MLP neurons of a small language model. Each row is named by its layer, matrix (down: output weights) and neuron, and shows model dimensions 512-639. Each number is 128 + 32 x the weight over its row's rms, rounded and kept within 0 to 255. Numbers have three digits each.
A block is one neuron, or neurons of one layer that tend to fire together. After each block is what it responds to, as a language model described it from the Wikipedia text at the highest values.

L3.down459:149113162105087082172120089206091124084110098130143181118093132127115116150102182106138096151152140126151113090120064124145153142147141107170131104132118125143156097080111128120168091085105098130137094171180144142175084080157122146096120154093130093102126146137141077086129097100137162139124159145109153142053074115112087137123130136141118170089133169130149101065159151091120127125162
L3.down494:065041098186108084127165124133169138132054139144122077166087070092097192101130149090169091062098143169086102026087160124156160134129106065130156144116156149124113080090097127161149117089136114146114100118094115090083147124123153174096146197090115100132144110109067115053127133031128120130140146123101134150075107150113134136106178162123118137225132158166118116102117128147168046109140
L3.down2923:053136098143130154089152111150121147117106092108132146094146087153046151197121145091204134101170166220138049130109112149109108097055141117156155084113106141098127096105130173111119086162094113111102182148175162084121100175187118123110148120136180125071150127145116082140097154081134133099136111164071145092064163101107053154111129123187169151159118109117161171123124118144131117113131
L3.down2932:108136093127134113127132171153140123118128071170175106142155163103108206128066157153158087121157109143095165111112102142169116129138130145153141077032114119110091132101133169135111096092113128147149103085139118119109156106169150130104113157108142132090154112094119041127104193167130097140124115130087163170159102170141097138141130174131079210163149093185165169068180066109165129130118
Responds to: Digits in date ranges. Digits inside years, mostly within birth–death or period ranges in parentheses, plus the en dash and closing parenthesis, e.g. (1851–1902), (1918–1920).

L2.down1246:131144091098048154167117141170070071106129096099125114189100151064138139176081155182122103164156122150109131179156100059150123168091134162176152121139078176148124106088158103119187143147141162156142085144139195165192183137103132209149171114099091149168112120153131138131080091120112147142095067096135111122087156106092142147117164107145132162068087128167168131151154152109168138115150
L2.down1687:102162174114126156138176122159093103129101120122134177147114136094089085103099155130064094130097086157161117131134160077107087134134168130127198113169130067132123127180139059091119080107079135139121065168116095000119138131106173064128084065117130159119126129129122186075105085142116200115132090140141124117109113108169163145129146106155154061148139092137126136138185182115120130133122
Responds to: Words inside proper names. Capitalized tokens that start or continue a title or proper name, often a common word, e.g. The (Washington Post), Two (GQ Two), Pot (Limit).

L2.down466:080130112130139121096076163194113046142109149085161115143136084190124128183113173060077145092132147104113104104138159126134139105141123190157109141121095149108118142171164128108156080103198174083104114150111150078192114094127105138164134140097102116191139192106119140138060148164080131097091116144153142081130102139114087061201138119055117132182157191111154154111128098094112145114071
L2.down2107:116045143093133078107159120082150117151079106145154197087100139181162126149095061118126094151139092115143084143093068135075102167191115144121143163131089121137140118175058165156102143098118136132126153129042177185119125194108080148091132182176123142182106115141139154109158137118070148099133128131102104098129086102133175140128078096105113114186127155139100130144087128160109126109123
Responds to: Digits inside numbers. Single digits in the middle or end of multi-digit numbers, often after a comma, decimal point, or $, as in 29,864, $34 million, 59.8.

L4.down186:155115164091114138117121154146200132054146064118157112138121148140104140093137140142091126068127135114206104127086177087090144108142078143135112120139114137113119153171110135170059138146143133095087140150143073145135167140095128134114147064144105080111119089121113124143092118146163108058091173144137170184142164173157171119089195147124114088142128124115146246160130137138157150126184
L4.down372:135132134084147108123092125086098129131101205095112143110141101119109140190114102113078109153154143107167101143110132180104136125119145115093143084103128122148161132044095104099170129105099107156115111108126155146160136115086097125090107149116153180152115185149183184177161115125106142130120157085163116078090165124204185082157145100129152135131125122145114141117149171116111148151128
L4.down733:089112135121122234111144183178125126130088147125079129125072139167103142137128152115157224176123143076124131080101131188129130165148088172080080136170106094123135140086112146094081083161135147098095088163111112079147124155168123118065118133127129164111112148147114102125097144094140098133095179135166138129126072090134126071097114101133139134115154150127194104093161137075114165135137
L4.down1021:135182166124108133206140131080159138162154124127178139151113139105089060149184139158110155065080180144094168106167200105186181086114138154088115145134116143132155079095142152095153131115090143159152107075128107132119124122125121180170133167119124135127059110162154084123101143139142171120072124155178150197062185192100096143133135086131072126107177149128161149120147088176115168205177
L4.down1118:136102132138153117126144126147144129080111196157186145113096136089082082120120108102115112166129180124105148097122160170092139127160231168163084088092167142187121061148086130146129096123177124128182152081142131143197145120042080152116157136135195134152104129095199118140090153013125164130145098102073157122165160140148041116144139182048123070134201154131140110162112149144154099137146
L4.down1908:096136191171168188116103117137072165111088128096127190137150097167156062112136142085109090135101117186164090093150047156090144104175136112099142150074140108102127143154137131074172122139158139092139138169089137106136125101113100175161083146115127147164085142142118181124116143123063115058152123109113123205114120108062087086099175131102065191169139138189199165153167089103145137136106
L4.down2412:082089092130167108066163064131163111150174130119085100147055199088147122127152137177084140134118112128104076093126119108109132154137108093137142093134115059127096118121116172089101127129154122070088069052108159107171084156122088135074148080137150109161107139148163054138076168101128200114088104114088139106156094194076087113099173187130165090121125135132161100186142136156171077126110
L4.down3048:114176157172146109168169109101097153157065112079144131126066122117131188150131075137129178110090149096172126179096141170120138152182172178149144094043056107172153180124099147064107170111137087085103116097166128146129117161139066110115083159117127096112134122121133144185155141144200118134070119113101073090139188110113125140163104088140132095077075114150087080124144143114113119114094
Responds to: Inner digits of numbers. Digits after the first in multi-digit numbers, mostly just after a decimal point or comma, e.g. $4.7 million, 52.8%, 30,000 km.

L4.down228:123166137129130159158139091058119098122085139118144193141085149091117067138136185116167182116161143148132159101161071164079103124143097106097185104167161157083079109100132074139147103107132122142122137176080131074154137045121137114111137120142140112125151160113140092186072183175073110150088095100139133142069112216085130133158147107114071144106119097110142086094111150143130088133170
L4.down306:135144171103174161108114158169122145129109132178143099102124107116141151095122064091108170173097124182202118115168101155113105157197164160134135088108098113151142131165143169154118123146118108182140099146124142120104116112138082124072152111084135120185142181116097123181117122103170150126119144077180127126073111095081107141140093124103119196081055196126156171120128090098108136148122
L4.down771:147131135163129170121125112084114101143157095083113145127108075143118132121157136177148197125129086104091126110107093098159167116112135115123113099152059156119111088129150120100114119181139060133136129151128093115162108148144132092146172118106166076142122117124121113094169142149154101090146111102122117076085165149160126159163165096159135077107150192081141087021105138154126127094107
L4.down1086:150168122083080050168160132126144119106163072121085162074184095130103167143089148162113095114091052171147125116118074159128122132100122154111129089126149137160077127109113128110130143098107094081177100141114124099117190115132109158141120147095164152181070148150170130085119131161118145103139123187109105096093211184120126132093101096096083164081157168128143100131165138156081124089140
L4.down1230:116104113168148151128140154133143129188091137161109154085070132160125091140145076128159160182131144100111127157083086138095154152120144158210156114099118103119130151140178107146152178089099149196129096107117191086133124100151127154064096141114105119139154074148047100172171124223129038148147100145155136146154149185105149110156160094129125090135096117150048145127156126168098153191105
L4.down1957:106060129147135177141203128147153081113057144162124123153140160111157117060112079128176108100208149112101141152093128208141154131158134090142132153078135167159148121127177139126142100177183173099118159126115138106111171113155104107147177134092107105088124143174133149150124095104099102061131175139166077119144196172146114067107106139068123166124131088111098077111174167089167095156081
L4.down2795:135108176112178093163104124106097093124124141117131129108095130075179103179136116108105103160114079084132159125075102179078126066094078125085162091099120141105187149115121071111162139174144147124146104107115165173096094137105066116111080150102100108139128150100122107167148097156148116097159188149090124160108148159130093199099128082151138119106107145111091124105146124167107081190082
L4.down2967:074161092104156089125095176130126084118100171150069137089140134077151123130141110082119053150083101123090135096111132121124096142140150167117137093100107097217093096098136106071143134177130116085104118110168143154175085148144089129169096140126118104153148136118144078165165111114035164121120195090149115084072145134122079093137129112209095128123130164129172089081106165165086165156205
Responds to: Mid-number digits and separators. Digits, hyphens, colons and decimal points inside long numbers such as ISBNs, ID codes and table scores, plus pieces inside rare surnames.

L3.down612:135181135118097122126088094096079086162127156143137148156127104143180115150127140123134116086087134138144095130152114187058178149121141114094177072181085125112146142127137151125132089120128139130139098148166147173150110140196096093133118155112128172158099129051102137116105181126082132117161087155148161117082134077108058125131099132097127088191109132098109118139097161065140236133139
L3.down1409:162093131118078140132114140170129068144118167093138083146131093143119168118132186133052212131112132172094116178123176177126104162154145150125132117161100121121170128094115125097184141112171216045101087115101122095126136083111134142163118151093113157126102113148082084195182125054140154155169142170125197165123087132141122119062118126145081137180111120135123158073195152137134190103160
L3.down2296:131165160191114083084145177199136070194158171110143115156076111111125109163152123077130092124096135127112101126153174192100133163179157129107145115140113087082121114090108144132212159114091162082154109126171083079112127077097131172168102152109122145138097115168126144130104127144107128118135129153117142105117137105166139145087095081174140126150123125139070096154165124123110161116103
L3.down2857:081147075153160054125096103109104143111111141120101167146097148142122178152140119127101133120091115099105098099149137096145091123120125156118111117119166117110152135114077051124122164124117120108085079097107109161106109078155175076080091172223111136174158077192098140068101106129123126114130165152139129110108044165117098118110162098087093138113090159106112152123113128089182147118114
Responds to: Inner digits of numbers. Digits after a decimal point or inside multi-digit numbers in measurements, money and counts, e.g. 392.4, 1,000, 8,424.